config.yaml
n_head: 5
norm_eps: 1e-05
lr: 0.000342
decay_fraction: 0.706
final_lr_fraction: 0.0
seq_len: 384
MLP neurons of a small language model. Each row is named by its layer, matrix (up: input weights) and neuron, and shows model dimensions 160-287. Each number is 50 + 12 x the weight over its row's rms, rounded and kept within 0 to 99.
Before each neuron's rows, "fires in" lists the words (lower case) most often at its 100 highest values on Wikipedia text that the model never trained on.

fires in: "the", "december", "according", "ministry", "census", "romanian"
L3.up1115:57 57 50 46 37 53 61 45 48 35 63 58 48 48 57 54 20 53 49 50 41 71 59 66 34 66 30 47 33 61 57 41 48 76 73 46 43 48 52 46 41 39 42 50 46 56 33 42 37 38 37 34 53 32 41 44 29 79 51 58 56 67 68 36 20 60 60 71 49 37 58 53 40 46 60 41 58 61 49 42 65 43 50 42 54 33 55 46 64 67 60 59 42 35 46 39 43 40 57 56 71 52 36 49 52 55 58 47 68 64 57 51 72 49 34 41 66 64 68 48 63 41 43 59 24 59 45 53

fires in: "up", "down", "eastwood", "history"
L3.up469:47 33 52 48 55 43 64 21 61 47 38 62 46 65 55 58 72 40 53 45 63 61 53 56 57 25 56 51 48 33 67 54 37 67 59 61 38 66 54 53 60 58 82 52 44 31 53 33 55 42 50 67 31 26 20 55 36 41 45 36 54 41 26 56 34 41 55 58 62 37 27 72 65 57 39 56 53 43 64 64 69 44 30 40 47 54 58 43 41 46 38 28 56 54 50 37 58 33 42 33 53 50 63 52 45 41 46 44 29 48 66 45 31 70 68 47 42 37 60 49 42 34 55 43 52 45 69 56

fires in: "were", "are", "software", "pgt"
L3.up1006:33 48 34 41 49 18 45 40 45 27 30 39 33 54 39 43 40 28 49 57 59 42 56 61 44 60 59 44 37 57 43 49 48 55 38 45 42 41 43 46 55 48 68 43 41 58 67 53 55 68 53 40 33 76 48 25 52 64 50 57 35 57 52 45 50 60 46 37 54 57 46 46 56 41 69 52 68 29 68 48 61 53 51 55 53 47 57 51 52 66 55 62 37 73 60 59 74 44 60 43 46 47 44 59 24 63 58 54 51 47 38 48 70 65 54 39 42 46 44 58 59 45 54 33 20 53 61 43

fires in: "series", "usually", "often", "league", "typically"
L3.up1186:44 40 40 33 57 56 51 23 69 45 65 52 47 64 51 44 63 47 41 44 48 38 53 67 32 38 31 60 38 49 51 43 44 53 69 31 48 46 64 47 85 47 57 32 37 45 18 45 40 53 40 43 37 65 58 44 56 32 63 63 50 48 51 34 78 58 34 61 39 26 54 67 31 50 66 38 47 56 46 47 47 55 40 49 65 58 36 57 69 62 42 49 60 43 39 46 58 38 59 37 58 57 54 63 44 54 43 36 66 33 50 52 53 56 64 54 51 48 65 49 63 66 39 64 57 43 66 42

fires in: "who", "200", "subsequently"
L5.up372:63 47 46 64 74 44 60 56 55 38 42 45 43 66 58 59 49 81 53 41 41 34 66 37 54 55 49 57 38 49 40 40 73 33 40 56 42 47 34 55 57 50 71 44 64 54 42 55 44 77 50 40 43 43 55 44 48 62 51 65 33 52 64 49 51 51 51 48 49 61 48 64 58 53 49 56 48 56 22 65 62 45 68 52 31 58 19 47 67 67 15 70 49 41 50 49 48 53 39 47 47 46 61 55 69 56 38 44 63 64 53 48 46 52 56 49 35 69 31 51 61 48 64 39 25 71 47 75

fires in: "a", "an", "rock", "and"
L8.up664:49 45 43 59 52 67 53 61 27 47 30 35 35 52 51 63 63 72 62 54 30 66 51 37 60 37 53 59 46 32 43 57 67 61 64 43 43 49 60 49 50 55 72 31 42 76 37 61 62 37 48 34 43 59 37 72 56 58 39 53 43 64 56 48 49 49 24 52 74 60 29 50 58 59 25 62 59 51 64 60 49 60 44 50 45 40 57 46 50 65 43 61 43 44 57 55 44 54 50 49 59 56 73 83 61 45 30 49 40 33 62 71 41 56 48 62 42 34 47 59 58 48 43 52 59 70 50 52

fires in: "like", "during", "used", "had", "served", "according"
L3.up1264:63 40 44 52 58 39 26 57 74 48 30 47 72 53 54 62 56 66 64 56 46 44 73 44 50 54 49 67 29 43 66 31 58 44 72 64 66 30 64 40 35 54 43 33 43 49 71 29 66 56 48 41 61 45 51 35 45 53 57 52 49 41 46 54 70 50 57 60 48 36 50 58 61 58 50 63 54 62 56 67 57 51 58 43 57 05 46 56 67 47 40 44 51 46 36 45 63 36 54 68 63 25 41 27 75 63 32 55 54 50 35 24 48 52 45 50 53 43 37 61 26 25 65 36 33 64 62 34

fires in: "a", "to", "and", "an", "in", "at"
L10.up1230:41 44 36 60 37 47 49 43 68 56 62 40 27 65 49 54 63 41 55 48 61 36 50 48 49 53 72 54 58 57 27 48 35 43 49 44 38 53 45 46 31 65 41 42 46 34 70 34 19 45 61 58 43 31 60 68 59 52 53 44 60 63 58 49 56 55 52 48 32 53 58 52 51 57 32 44 40 60 67 47 59 86 33 37 62 57 42 51 62 73 50 69 46 26 70 47 46 54 66 52 87 25 55 48 54 52 64 33 57 53 59 75 61 48 54 45 56 50 12 71 43 38 52 48 49 54 27 73

fires in: "that", "metres", "m", "density", "population", "football"
L8.up221:36 47 54 51 44 35 41 49 56 49 68 42 56 66 36 69 51 40 65 35 64 67 34 37 32 69 69 45 56 35 43 46 47 56 23 79 57 59 30 55 35 63 28 38 41 69 54 64 51 35 47 37 35 34 61 47 54 43 64 31 39 58 60 43 36 48 64 36 39 60 51 49 32 37 61 44 49 43 60 52 56 53 38 68 24 46 68 25 19 77 42 46 60 66 44 40 68 46 59 63 46 47 66 43 63 44 72 32 62 69 47 44 42 53 43 65 53 59 63 50 50 47 53 66 56 49 32 45

fires in: "time", "station", "year", "season", "submarine"
L3.up551:52 44 48 37 54 42 65 54 47 47 53 53 60 36 59 63 72 47 53 60 77 40 62 50 38 27 36 58 46 53 44 32 62 30 51 49 58 41 63 51 68 50 46 49 37 53 73 55 33 73 45 48 41 36 29 58 46 70 43 64 39 46 60 35 37 64 52 53 54 74 48 33 52 44 37 59 46 30 67 52 60 57 41 52 60 49 56 47 55 73 35 25 63 31 42 41 44 58 43 27 49 67 67 57 33 68 48 42 37 45 43 38 35 41 29 57 28 60 48 37 51 50 63 44 43 29 37 65

fires in: "democratic", "party", "republican", "candidate", "votes", "labour"
L5.up311:67 59 41 38 49 53 59 51 43 62 59 30 32 39 51 54 35 20 53 37 38 41 80 47 64 66 32 54 38 51 66 44 44 68 73 57 38 46 87 58 61 44 47 69 39 56 51 44 51 47 78 62 60 36 57 29 61 45 67 63 48 35 43 68 55 49 82 50 40 63 63 43 46 48 44 43 65 49 72 44 60 59 42 54 56 46 36 49 48 48 43 48 49 49 43 57 61 52 38 41 61 40 70 38 64 55 35 49 52 36 62 44 51 49 52 49 47 47 57 58 60 35 74 39 40 64 55 50

fires in: "institute", "medal", "team", "commander", "university"
L3.up16:52 37 43 60 47 34 54 49 68 46 37 24 58 55 17 40 53 54 48 70 71 52 62 58 49 43 40 44 46 44 51 37 61 52 42 56 38 32 59 58 31 53 50 44 27 64 62 33 28 56 41 46 46 46 40 48 45 64 48 54 48 61 59 65 40 40 49 44 41 47 63 61 50 34 60 47 46 53 25 51 35 35 42 51 63 45 50 48 52 74 29 60 58 55 48 48 70 51 66 44 37 64 61 69 52 21 54 42 30 51 53 71 49 52 52 49 58 53 35 32 38 38 30 28 57 57 58 51